Weights of a small transformer language model: 2 heads of 96.
MLP neurons of a small language model. Each row is named by its layer, matrix (up: input weights) and neuron, and shows model dimensions 48-111. Each number is 50 + 15 x the weight over its row's rms, rounded and kept within 0 to 99.
Before each neuron's rows, "fires on" lists the tokens most often at its 100 highest values on Wikipedia text that the model never trained on.

fires on: "e", "a", "y", "se", "ne", "á"
L10.up453:75 70 42 34 55 79 47 60 72 59 50 42 43 58 60 51 35 25 51 63 32 37 54 41 73 41 44 61 63 43 74 43 56 23 31 59 45 41 66 63 32 61 43 30 63 59 56 62 70 57 52 46 55 45 51 30 54 21 53 55 66 55 70 62

fires on: " ass", " re", " ext", " const", " “", "\n"
L10.up381:29 51 44 39 72 39 39 12 45 36 65 39 45 44 35 73 56 50 42 42 44 64 21 44 16 53 66 52 38 56 61 46 44 53 30 59 69 48 39 60 94 21 47 63 71 59 21 31 38 61 68 70 44 58 70 52 48 24 50 45 68 52 45 31

fires on: " ==", "==", " ===", " ===="
L5.up1068:61 59 66 33 59 48 46 60 53 70 27 53 65 74 65 40 36 41 57 59 65 53 79 42 69 62 75 49 36 43 33 43 35 61 31 32 52 59 60 49 59 92 41 34 36 29 33 47 70 45 45 49 75 39 33 33 67 67 51 43 44 41 50 46

fires on: ":", " the", " (", " an", " a", "-"
L9.up357:33 52 57 51 53 74 45 65 56 53 46 67 53 37 51 48 55 61 31 64 33 71 55 40 55 51 96 78 30 47 70 41 66 28 64 88 50 47 39 77 72 53 37 40 54 10 61 40 53 53 58 58 32 24 30 50 48 40 57 83 45 36 45 12

fires on: " |", " and", "ve", " Dr", " or", " &"
L8.up369:17 45 46 30 42 74 41 56 53 11 49 56 20 55 60 75 43 49 54 65 57 75 56 57 45 34 49 74 36 57 71 64 55 48 51 55 57 59 54 57 60 61 33 49 73 61 40 15 66 35 47 26 34 56 57 52 47 80 43 41 80 51 68 55

fires on: "\n", "ography", " record", "s"
L9.up275:51 71 81 54 79 41 44 79 60 51 46 48 49 37 58 33 35 18 51 49 42 68 64 46 52 32 71 46 34 35 51 58 59 61 29 74 37 33 59 61 69 46 20 36 46 61 43 47 44 73 63 23 67 36 32 36 51 52 53 55 70 47 39 27

fires on: " +", " −", " ", " |", ".", "("
L8.up491:50 39 71 46 56 68 47 63 57 42 56 49 36 61 64 41 45 03 57 55 45 62 91 38 46 56 44 50 39 69 69 91 38 42 54 24 25 51 52 52 35 54 40 44 59 66 48 26 52 62 44 73 57 58 43 40 56 60 61 85 45 42 63 33

fires on: " t", " ch", " Ch", " v", "ph", "ch"
L12.up124:49 54 47 49 35 35 42 72 65 73 47 70 60 49 63 51 48 43 41 53 31 49 40 54 43 41 48 54 90 53 53 63 53 48 40 60 52 43 76 61 51 54 18 33 64 56 43 39 78 56 54 55 59 45 46 35 39 37 28 42 67 33 42 55

fires on: "e", "or", "y", "el", "al"
L8.up269:61 58 47 40 54 62 51 80 68 52 41 60 44 50 62 55 01 39 49 69 63 57 42 61 61 40 63 51 40 47 78 57 22 43 59 48 79 47 51 50 49 60 48 44 53 16 53 55 89 51 45 45 48 22 40 46 58 50 62 43 60 45 21 49

fires on: "-", "===", ")", " ext"
L12.up261:44 74 83 62 57 36 38 48 54 47 55 12 34 57 44 31 51 22 41 81 60 72 74 38 37 53 85 47 61 27 45 49 35 63 26 44 35 51 26 73 60 62 21 48 66 46 37 48 63 73 79 35 54 50 34 25 50 57 50 45 51 37 55 08

fires on: "h", "a", "in", "o"
L8.up439:35 64 59 71 47 56 58 62 45 44 55 95 45 61 66 42 69 31 61 63 49 61 39 72 40 33 77 62 49 49 76 58 37 68 39 46 56 57 56 49 48 55 64 47 61 51 55 58 57 56 79 49 69 48 31 48 43 24 47 58 63 46 36 60

fires on: ".", "e", "ice", "ne", "eg", "ge"
L7.up281:53 80 47 41 49 63 39 64 59 44 47 54 40 27 52 69 43 34 52 66 62 50 57 67 55 55 56 57 54 66 51 56 71 45 48 64 51 47 61 60 39 70 47 38 64 61 45 49 59 50 76 53 62 66 43 41 21 27 54 36 84 74 64 70

fires on: "er", " were", " un", "erman", "–"
L9.up229:50 49 72 70 24 60 54 56 59 43 51 15 49 65 51 56 81 36 81 73 45 75 37 39 69 33 62 53 48 43 54 50 52 36 70 34 40 63 66 41 45 58 43 41 61 75 39 46 66 36 27 54 53 52 74 48 64 53 44 68 48 40 29 50

fires on: "\n", ")", "=", "W", "M"
L12.up191:66 82 61 59 59 30 52 63 52 49 32 59 71 03 47 43 60 47 59 75 54 68 45 44 56 37 45 65 50 49 43 45 36 67 45 48 64 41 57 98 57 35 50 43 58 36 34 49 64 47 20 33 48 22 41 37 47 40 54 54 62 47 56 38

fires on: "s", "t", "e", "m", "en", "i"
L8.up752:35 73 59 69 31 50 39 72 73 24 37 55 52 64 71 72 50 31 61 59 49 33 62 42 75 64 41 47 51 66 60 48 44 45 59 47 43 26 73 42 37 45 41 43 35 57 56 30 68 59 34 59 79 56 54 05 52 55 46 72 76 22 60 47

fires on: " K", "j", "h"
L10.up336:47 37 57 43 22 39 37 45 53 27 73 46 31 49 55 68 45 39 38 47 40 59 41 50 40 62 46 64 54 42 33 33 74 22 47 37 58 27 53 52 62 29 23 61 93 42 29 60 65 56 46 72 69 43 37 64 45 36 45 81 82 39 52 44

fires on: "ent", "al", "or", "ons"
L8.up947:77 47 53 35 89 44 46 67 54 31 51 61 40 29 73 33 48 42 43 67 71 36 58 59 53 19 99 42 36 31 66 48 65 36 49 54 51 53 45 70 49 67 42 46 53 31 54 25 54 56 48 42 49 24 45 61 65 53 35 44 82 49 08 50

fires on: " Cl", " cl", "–", " Bro", ".", " Gr"
L10.up442:09 54 71 45 65 46 48 49 62 04 38 35 44 41 77 50 31 36 39 41 71 47 44 18 70 45 44 30 48 44 41 74 31 64 67 28 49 65 45 29 72 46 62 69 48 50 11 48 54 74 43 52 53 74 61 74 34 49 41 54 61 47 19 63

fires on: "e", "ale", "y", "te", "ee", "ne"
L7.up1147:85 69 55 15 69 78 32 46 56 56 33 42 62 53 73 46 50 30 69 75 44 49 30 43 70 53 67 78 54 52 49 49 36 43 21 57 42 62 52 47 79 70 60 09 49 29 63 24 67 52 20 25 43 42 33 32 52 40 28 31 72 34 58 39

fires on: " |", "|"
L9.up627:30 51 59 29 40 50 56 89 54 44 47 19 79 33 65 57 47 25 68 60 42 83 72 26 65 65 70 31 32 43 54 55 58 51 61 25 40 43 44 51 72 67 25 46 49 54 20 38 59 28 51 50 46 37 53 61 84 57 64 75 64 66 65 10

fires on: "he", " Che", "le", "re", "che", " He"
L12.up241:32 59 69 27 49 36 61 61 78 25 35 31 36 70 66 57 27 47 26 60 65 53 56 66 46 59 48 62 36 48 64 44 43 51 53 59 39 55 83 48 49 57 54 30 59 56 41 67 70 71 21 52 53 64 34 58 33 40 64 62 83 24 20 20

fires on: " sp", " Sp", " s", " can", " qu", "osp"
L12.up976:48 76 55 23 54 70 47 38 73 62 83 45 68 51 59 29 34 51 64 50 43 67 69 52 54 39 40 70 60 64 60 30 34 39 18 62 46 74 59 66 44 66 64 65 57 41 40 32 69 71 29 34 55 51 50 18 49 75 26 38 66 53 21 24

fires on: "-", ".", " |", " R", " a"
L8.up692:79 35 75 27 66 61 42 56 58 52 54 46 83 57 52 49 20 41 56 54 62 68 62 16 62 66 47 51 50 11 60 37 27 44 55 70 59 35 29 60 55 46 32 59 43 21 24 35 48 41 41 51 61 55 33 57 51 35 67 44 41 68 39 27

fires on: "et", "it", "ec", "ac", "ret", "ith"
L10.up24:21 75 49 36 54 51 52 28 54 49 48 69 71 69 69 54 37 50 33 56 70 64 66 56 36 30 46 44 27 54 52 52 35 73 41 32 35 80 77 17 25 40 59 27 64 63 17 31 66 60 60 14 56 46 60 33 50 24 67 67 54 33 45 40

fires on: "ac", "an", "oc", "ar", "im"
L9.up929:54 40 37 32 46 54 40 47 81 49 55 28 27 48 70 76 63 36 50 63 29 69 44 65 26 53 56 52 52 53 42 64 58 66 49 34 27 79 42 47 49 64 48 20 59 43 41 48 50 67 47 48 81 29 65 01 66 45 53 77 48 41 40 37

fires on: " M", "==", " Ex"
L12.up996:63 57 52 19 70 29 45 37 50 41 57 42 68 30 60 52 42 60 29 34 53 65 46 45 53 57 45 51 44 82 67 69 50 67 41 66 46 80 55 91 50 60 58 65 55 42 40 76 71 53 57 22 38 29 42 15 58 67 35 50 31 59 61 46

fires on: " M"
L7.up614:73 45 51 24 50 72 38 50 66 28 74 41 75 20 63 68 54 52 49 28 73 72 68 59 54 45 44 58 71 65 45 88 22 68 58 34 60 81 47 48 47 57 44 59 48 25 49 58 59 49 50 41 70 45 54 21 66 55 23 60 54 51 41 68

fires on: "\n"
L10.up739:17 52 44 29 47 54 40 53 54 24 67 50 71 55 57 76 52 41 48 47 54 48 52 35 37 71 65 67 33 45 62 80 57 73 49 55 41 47 62 75 58 81 20 46 56 61 31 38 41 61 41 68 41 56 48 32 48 65 59 51 64 57 58 64

fires on: " ==", "==", " ===", " ===="
L5.up429:73 69 77 56 69 51 37 38 57 77 59 57 70 71 62 33 29 33 55 64 66 54 74 42 66 50 80 66 24 24 49 48 44 55 47 51 70 56 45 51 60 91 33 18 40 34 53 37 76 61 51 41 73 26 44 32 61 63 46 55 33 46 65 33

fires on: ",", ".", " ", " |"
L5.up0:75 42 73 16 63 38 37 22 54 61 46 17 74 42 56 67 22 40 58 57 32 88 53 26 80 52 63 51 44 38 44 46 29 31 61 62 72 31 46 62 64 62 44 66 61 32 42 67 54 42 53 60 43 42 37 62 53 36 48 60 63 26 48 37

fires on: " B", " b", ")", " N", ",", " was"
L9.up79:58 65 76 79 63 45 45 54 29 35 54 43 99 25 56 77 56 55 39 58 57 43 40 64 78 68 38 48 76 39 41 39 58 35 41 48 72 54 48 42 55 66 51 58 40 14 35 53 81 44 55 52 56 03 39 55 38 44 57 49 43 57 31 53

fires on: " ch", " H", " United", "m", " M", "d"
L12.up724:31 48 57 37 45 45 29 44 46 47 56 39 78 62 59 64 60 46 46 45 43 77 40 59 24 70 30 62 72 72 37 93 43 31 58 73 83 44 58 58 39 41 24 32 79 53 29 69 52 61 74 66 45 15 49 45 58 21 23 56 69 64 33 51

fires on: " |"
L7.up267:34 34 66 35 35 64 47 83 69 26 51 50 77 62 56 66 59 35 71 56 29 60 70 25 50 78 56 53 37 42 48 66 64 22 57 62 61 35 50 44 79 58 19 58 42 55 23 45 70 41 46 60 61 38 31 55 79 48 45 66 52 51 41 39

fires on: "at", "a", "ing", "i", "ats", "s"
L7.up965:62 40 40 42 52 55 40 50 77 39 71 60 44 75 73 53 46 43 50 65 44 85 56 37 79 35 32 50 30 29 73 68 37 68 21 48 43 58 67 44 68 50 61 44 66 19 58 16 46 61 21 56 62 72 53 41 65 55 50 88 55 38 21 38

fires on: "ic", "at", "i", "ys", "os", "is"
L7.up94:21 36 36 51 75 41 54 78 64 53 37 65 28 57 63 46 49 21 53 61 63 61 35 42 71 35 50 41 24 56 61 84 55 59 52 54 37 65 58 57 52 40 46 33 39 49 62 15 57 61 21 43 46 45 65 47 57 59 70 71 52 41 34 38

fires on: "us", "ra", "ric", "arg", "le"
L7.up911:46 45 49 47 32 19 44 68 63 58 48 50 48 35 64 70 53 42 30 58 74 77 48 54 60 62 50 32 58 40 50 41 60 45 33 53 19 56 81 48 53 40 59 56 42 48 45 25 36 61 48 39 33 45 38 83 42 55 46 62 58 70 42 44

fires on: "el", "ou", "re", "ur", "or", "ent"
L10.up7:67 65 53 53 44 63 52 70 46 28 35 48 52 53 69 46 27 28 30 59 64 44 38 58 55 31 58 58 51 58 80 53 44 55 64 46 64 59 84 51 49 58 45 64 40 24 45 39 42 70 46 30 65 61 62 22 40 63 35 70 63 41 32 75

fires on: " dep", " app", " comp", " Fl", " Dep", " head"
L4.up1055:71 57 61 54 35 53 45 51 60 30 67 35 74 31 57 43 66 34 49 59 57 71 47 50 43 34 51 66 31 41 54 37 57 55 31 32 48 60 55 46 48 46 50 52 62 17 45 38 46 50 58 66 36 20 42 46 62 45 49 41 41 61 42 43

fires on: " M"
L12.up23:62 70 44 48 84 58 44 62 54 45 48 62 41 42 67 59 24 53 29 48 49 75 38 41 61 39 47 52 65 77 59 71 52 54 62 64 77 71 40 63 57 50 57 51 75 41 07 39 66 54 42 52 54 05 53 33 57 50 27 68 53 49 37 50

fires on: " |", "\n", " Notes", " Ref", " Time"
L9.up916:40 67 48 60 30 67 33 87 39 21 51 48 40 28 65 64 56 39 67 48 45 62 76 42 41 63 62 51 15 71 50 69 45 61 56 40 44 54 36 49 65 66 26 35 61 56 37 41 43 44 56 64 66 69 37 43 64 68 55 49 88 56 60 18

fires on: " |"
L8.up1090:47 58 69 52 26 66 32 87 53 18 26 51 59 48 64 59 52 34 67 66 20 67 96 34 57 69 50 53 52 39 50 57 47 49 58 38 41 28 49 56 74 49 54 49 68 56 28 53 30 32 32 40 59 63 34 50 58 67 23 99 70 47 66 09

fires on: "\n", "|"
L5.up760:51 89 94 27 57 13 41 26 52 53 28 13 81 49 56 53 43 48 28 67 34 72 33 51 38 59 57 46 61 42 14 57 33 62 40 85 74 21 57 59 64 62 29 56 54 27 46 54 52 55 44 57 60 30 56 35 52 51 52 72 62 43 54 36

fires on: " comp", " such", " as", " cons", " dep", " rem"
L5.up56:55 58 60 38 64 48 45 49 61 45 77 44 73 41 55 53 40 31 33 40 72 72 66 34 44 30 57 43 20 50 35 46 68 50 55 46 63 31 41 49 84 38 36 16 55 25 40 28 57 41 58 47 29 32 52 47 68 30 15 54 39 49 52 26

fires on: " |"
L7.up517:40 63 68 27 32 64 47 48 64 29 39 34 51 33 57 72 61 33 73 41 47 52 44 28 34 21 50 36 67 32 43 76 72 68 51 45 31 77 57 80 42 42 51 49 64 72 27 60 53 60 42 28 69 44 52 68 51 52 46 56 53 41 41 48

fires on: "|", " season", " year"
L10.up345:52 60 58 54 47 39 39 37 55 51 52 48 84 53 65 54 31 36 53 27 65 53 49 43 36 51 55 32 63 53 21 74 39 65 35 41 48 48 81 72 73 61 22 62 32 51 24 31 30 55 31 55 54 68 51 53 39 52 28 57 74 62 49 48

fires on: "t", "i", "al", "che", " Democratic", "C"
L12.up93:52 58 52 54 33 55 46 49 73 31 42 50 69 60 71 65 38 31 53 51 80 52 43 56 32 50 54 56 59 44 67 49 53 35 64 31 72 62 78 28 50 56 33 38 41 40 23 13 64 61 35 57 73 70 68 26 42 55 40 35 57 00 50 51

fires on: " h", " Cl", " Sh", " sh", " l", "Ch"
L10.up1124:35 56 56 40 35 56 45 51 97 44 34 45 71 37 56 43 51 48 64 46 57 39 34 33 74 26 30 56 55 41 45 67 15 65 42 68 66 45 43 28 53 79 65 51 42 56 16 65 67 62 24 72 53 69 31 50 57 71 46 60 44 57 09 26

fires on: "\n", "|", "|---|---|---|---"
L10.up204:35 35 73 37 31 47 36 39 49 49 99 42 35 46 64 80 37 04 85 48 51 59 55 56 42 41 65 79 14 52 65 76 67 59 48 57 31 48 71 68 39 63 49 46 75 65 55 61 47 52 41 61 66 40 57 47 50 49 50 60 75 52 56 41

fires on: "he", "h", "ö", "ec", "H", "che"
L4.up865:44 59 66 51 67 62 59 47 61 40 56 68 59 49 63 40 37 34 54 60 74 38 74 75 77 47 56 68 50 59 70 42 47 53 46 53 36 43 63 50 35 82 69 48 63 48 51 38 60 66 35 21 49 69 17 39 52 26 53 56 79 44 32 36

fires on: " and", ".", " &", ":"
L10.up997:29 40 58 40 37 40 51 49 71 28 67 35 34 42 53 43 08 42 50 63 77 76 46 48 65 37 49 77 40 25 53 84 52 53 58 52 45 53 54 70 42 71 55 38 81 34 42 24 58 59 47 46 59 63 44 51 36 47 49 59 52 39 54 55

fires on: "C", "it", "St", "st", "i"
L12.up918:37 65 41 70 45 39 46 22 49 49 64 55 46 75 43 68 42 49 48 68 74 64 31 51 31 65 69 60 60 61 90 74 43 50 26 37 58 62 70 51 57 53 45 45 46 62 35 07 57 51 58 56 56 42 47 55 67 61 62 61 56 20 56 64

fires on: "\n", " Team", "pp", " Date", " Other"
L8.up575:40 42 53 31 21 51 46 50 44 41 65 55 42 36 60 63 29 38 48 43 59 43 58 17 38 62 68 69 31 60 70 84 65 56 18 63 61 54 57 54 86 63 62 56 84 43 54 61 62 68 66 73 62 36 34 53 40 63 36 39 68 64 65 46

fires on: "°", "′", "″", "\n"
L5.up252:46 29 67 55 29 53 47 57 37 71 80 72 55 70 62 64 35 09 58 39 65 47 52 28 65 56 79 41 27 32 55 64 66 56 30 43 46 48 57 53 66 64 17 55 58 54 52 52 37 66 68 59 98 34 48 48 37 39 41 40 51 62 66 57

fires on: "\n"
L5.up161:52 72 99 42 48 32 49 54 56 49 38 25 62 57 58 43 36 31 45 68 40 73 59 42 49 52 63 32 50 38 17 65 42 57 21 58 56 27 52 52 59 89 32 39 51 31 41 48 52 52 50 39 65 27 48 29 51 61 48 64 50 55 65 27

fires on: " sp", " has", "-", " Sp"
L12.up897:59 58 84 39 52 42 33 41 79 50 60 35 57 28 43 48 58 35 60 69 36 76 32 48 42 55 70 56 60 59 31 32 37 49 33 61 51 65 67 60 62 42 39 42 52 12 26 21 59 68 28 65 62 43 30 24 52 76 30 78 55 69 43 31

fires on: "\n"
L10.up961:21 55 62 50 72 36 49 36 39 49 55 50 56 40 48 65 71 27 53 44 64 59 51 58 59 56 75 74 31 55 59 55 59 65 19 72 36 63 34 46 49 43 45 34 48 29 44 46 50 67 56 49 46 23 57 15 54 59 65 69 70 63 27 37

fires on: "\n", ","
L5.up1060:69 60 83 50 54 47 53 35 49 68 47 25 51 59 51 52 08 28 43 75 53 73 71 65 55 40 76 44 47 45 19 62 32 49 22 44 70 21 41 62 57 70 15 49 56 32 53 61 52 59 46 51 43 59 47 15 40 36 62 57 71 56 68 35

fires on: "\n", ")", " K"
L12.up544:42 78 64 62 53 41 58 84 65 47 37 39 58 42 56 45 37 37 45 80 56 47 56 37 34 42 61 29 28 47 32 60 29 62 42 36 60 46 48 84 49 64 20 50 77 37 49 44 60 77 53 40 52 40 33 40 31 67 52 52 72 53 45 42

fires on: "m", "am", " M", "ym"
L10.up256:52 34 76 39 56 31 43 66 63 41 46 56 76 26 62 45 68 32 72 47 56 85 48 50 34 50 41 61 76 31 46 46 45 49 53 72 46 53 64 94 40 41 59 46 53 41 59 61 58 91 56 56 46 28 42 68 65 34 28 62 92 59 45 55

fires on: ",", " 19", " 17", " 189", " (", " 1"
L7.up15:60 29 73 52 59 63 38 55 47 28 56 80 63 42 50 88 66 39 60 44 36 84 35 57 69 52 62 52 32 35 38 34 48 37 40 58 58 05 77 68 57 63 43 54 42 49 47 47 44 46 48 61 46 74 27 39 39 57 61 71 76 45 36 31

fires on: " |", "A", "ra", "ia", " 9", "2"
L8.up1028:57 40 91 61 33 38 50 61 40 52 71 55 32 39 67 58 57 20 61 51 70 72 67 54 35 56 61 54 33 56 67 61 68 50 63 27 44 76 69 66 70 55 69 41 48 59 50 37 59 58 32 48 59 49 31 55 80 31 43 62 60 29 40 62

fires on: "ash", "us", "ush", "rain", " code", "ra"
L7.up631:44 48 50 49 30 30 42 36 70 56 62 22 34 10 55 45 75 46 61 43 38 79 42 64 50 61 59 36 16 21 56 75 41 54 25 52 55 58 61 44 53 31 66 36 76 47 53 28 39 71 36 41 43 60 34 78 63 66 36 63 43 40 64 53

fires on: ":", " +", " |", " Episode", " Team", " Time"
L8.up1029:60 46 49 46 42 94 46 44 62 53 70 44 49 60 63 61 52 43 44 40 19 49 57 38 41 48 37 70 52 50 60 57 39 47 67 27 32 66 56 58 51 65 55 38 51 58 47 32 50 51 42 78 83 60 17 65 72 53 66 67 34 47 46 31

fires on: " an", "\n"
L10.up1025:16 49 43 37 47 66 32 43 54 52 56 89 59 40 51 63 72 28 58 48 42 60 56 74 37 48 62 58 34 66 56 47 48 53 42 72 32 33 42 52 52 20 36 47 48 29 54 47 62 41 55 56 40 57 46 49 50 51 43 85 69 42 36 23

fires on: "et", "at", "ac", "ar", "or"
L8.up653:55 58 25 34 48 41 58 44 65 48 45 76 48 48 68 51 50 07 44 57 69 63 61 51 21 47 65 28 42 39 76 76 64 65 51 45 12 60 58 53 38 50 46 14 50 54 46 40 54 43 57 25 48 35 49 53 57 39 50 79 43 49 42 37

fires on: " –", " time", "?", "...", "!", " how"
L7.up872:26 43 60 27 40 61 37 38 51 52 67 33 55 50 53 62 34 30 71 62 29 39 34 38 67 60 73 38 62 42 83 70 51 48 43 72 53 69 49 56 61 37 32 43 63 66 65 36 43 47 45 59 74 59 05 57 40 66 51 59 73 64 39 36

fires on: " |", "|"
L7.up678:48 48 65 38 38 56 44 75 50 44 37 48 82 48 67 88 54 37 57 68 52 77 49 52 40 65 44 35 37 43 41 55 42 56 59 50 52 33 43 59 74 60 13 67 27 50 13 53 66 46 42 48 43 52 55 56 63 33 54 95 69 75 37 47

fires on: " an"
L9.up859:62 40 49 25 48 57 36 49 54 34 76 69 68 56 61 50 96 33 40 54 43 76 64 72 36 18 64 62 46 37 63 65 49 49 32 54 21 60 55 61 42 31 45 59 63 44 46 54 50 49 44 35 46 57 37 43 39 55 49 93 46 61 48 20

fires on: "u", "un", " pract", "ru", "ub", "o"
L12.up620:37 46 68 33 66 55 35 64 41 49 77 12 43 47 62 59 49 45 39 69 12 60 39 55 43 43 66 30 62 45 67 64 44 37 36 49 33 38 39 67 48 54 38 29 57 65 50 76 53 77 43 44 74 41 45 39 47 47 30 75 35 57 50 61

fires on: " |", " 1", " 2"
L5.up755:70 61 59 45 44 31 40 69 50 30 19 28 58 60 61 61 27 30 62 81 40 81 78 52 41 70 76 19 27 48 22 49 35 54 59 53 53 26 49 60 60 80 41 41 46 30 66 55 43 45 57 24 50 66 32 53 47 43 26 64 49 28 50 28

fires on: " |"
L8.up246:23 52 93 60 29 57 47 69 51 28 43 71 43 26 62 76 38 33 53 36 49 55 71 29 54 64 42 62 50 54 42 67 61 40 51 53 46 35 36 36 64 83 48 44 52 44 48 58 28 40 73 42 64 60 29 61 58 55 71 72 65 61 62 17

fires on: " |", " G", "P", " P", "A"
L7.up190:42 30 68 68 68 47 48 63 52 32 62 35 30 22 60 56 59 39 40 47 65 95 77 48 50 46 43 83 36 54 60 56 63 51 57 45 23 54 63 69 66 42 50 52 64 78 54 39 56 59 40 41 55 62 11 42 76 54 83 93 41 23 54 52

fires on: " t", "\\", "ph", "b", "al", " st"
L12.up1071:46 62 53 52 45 20 36 48 58 44 63 47 56 44 54 64 69 47 66 71 67 41 60 31 34 38 65 46 68 70 41 66 63 42 58 57 48 41 53 62 56 49 21 54 67 53 61 49 68 64 64 60 40 40 32 38 41 38 41 35 78 44 54 49

fires on: " |", "\n"
L9.up17:39 53 64 48 47 44 39 79 55 38 75 54 56 42 47 66 38 29 53 51 71 74 66 40 48 62 70 70 35 40 48 64 45 60 48 51 37 67 47 87 29 69 36 42 46 59 35 37 55 60 59 44 60 50 42 74 50 38 46 52 67 66 52 00

fires on: " d", ",", " was", " is", " he"
L12.up1128:45 63 66 66 28 44 45 39 55 40 51 37 40 48 52 64 70 52 73 74 47 59 35 30 64 47 58 51 91 35 44 65 56 68 46 69 90 46 48 51 60 40 56 54 64 00 50 59 79 48 40 61 46 29 36 53 49 34 47 61 51 40 21 34

fires on: " com", " ass", " re", " c", " trans", " pos"
L12.up1119:10 60 67 34 55 48 33 43 74 46 85 46 46 46 51 75 47 28 38 46 53 78 41 45 20 40 51 10 28 65 60 47 61 28 48 74 45 58 47 51 84 30 32 53 47 58 15 26 54 47 51 44 73 47 65 62 77 27 56 67 38 52 53 47

fires on: "p", "m", "s", "r", "n", "j"
L8.up912:43 59 64 36 30 62 49 71 87 41 45 71 50 26 57 41 40 13 67 54 45 51 57 46 44 29 30 27 36 39 79 34 62 43 50 53 31 35 81 51 25 43 42 18 31 77 53 36 83 54 30 55 69 26 60 60 46 53 44 55 83 27 40 35

fires on: " |", " Sh", " Cl"
L12.up575:15 52 70 41 41 72 46 37 53 33 44 36 53 50 90 56 56 61 47 47 63 52 56 31 50 25 36 67 75 44 63 52 43 61 58 39 48 77 37 38 68 50 71 66 56 42 31 50 57 45 33 48 59 42 22 81 62 65 47 49 55 41 39 34

fires on: " as", " (", "\"", " from", " 1"
L9.up672:68 48 48 45 71 75 41 44 63 28 46 52 59 29 46 64 38 55 38 35 35 77 51 63 63 50 35 67 46 58 42 40 43 48 63 55 49 26 75 87 57 53 26 51 52 37 50 35 46 43 63 63 72 55 31 58 42 34 20 64 64 68 32 29

fires on: "as"
L4.up950:53 18 31 25 48 35 47 32 71 63 60 48 36 42 62 44 72 49 24 24 28 52 59 37 33 37 43 29 43 33 18 74 30 52 62 77 41 23 64 60 61 50 53 40 75 40 46 53 29 63 46 26 56 47 44 47 58 64 59 62 69 22 48 43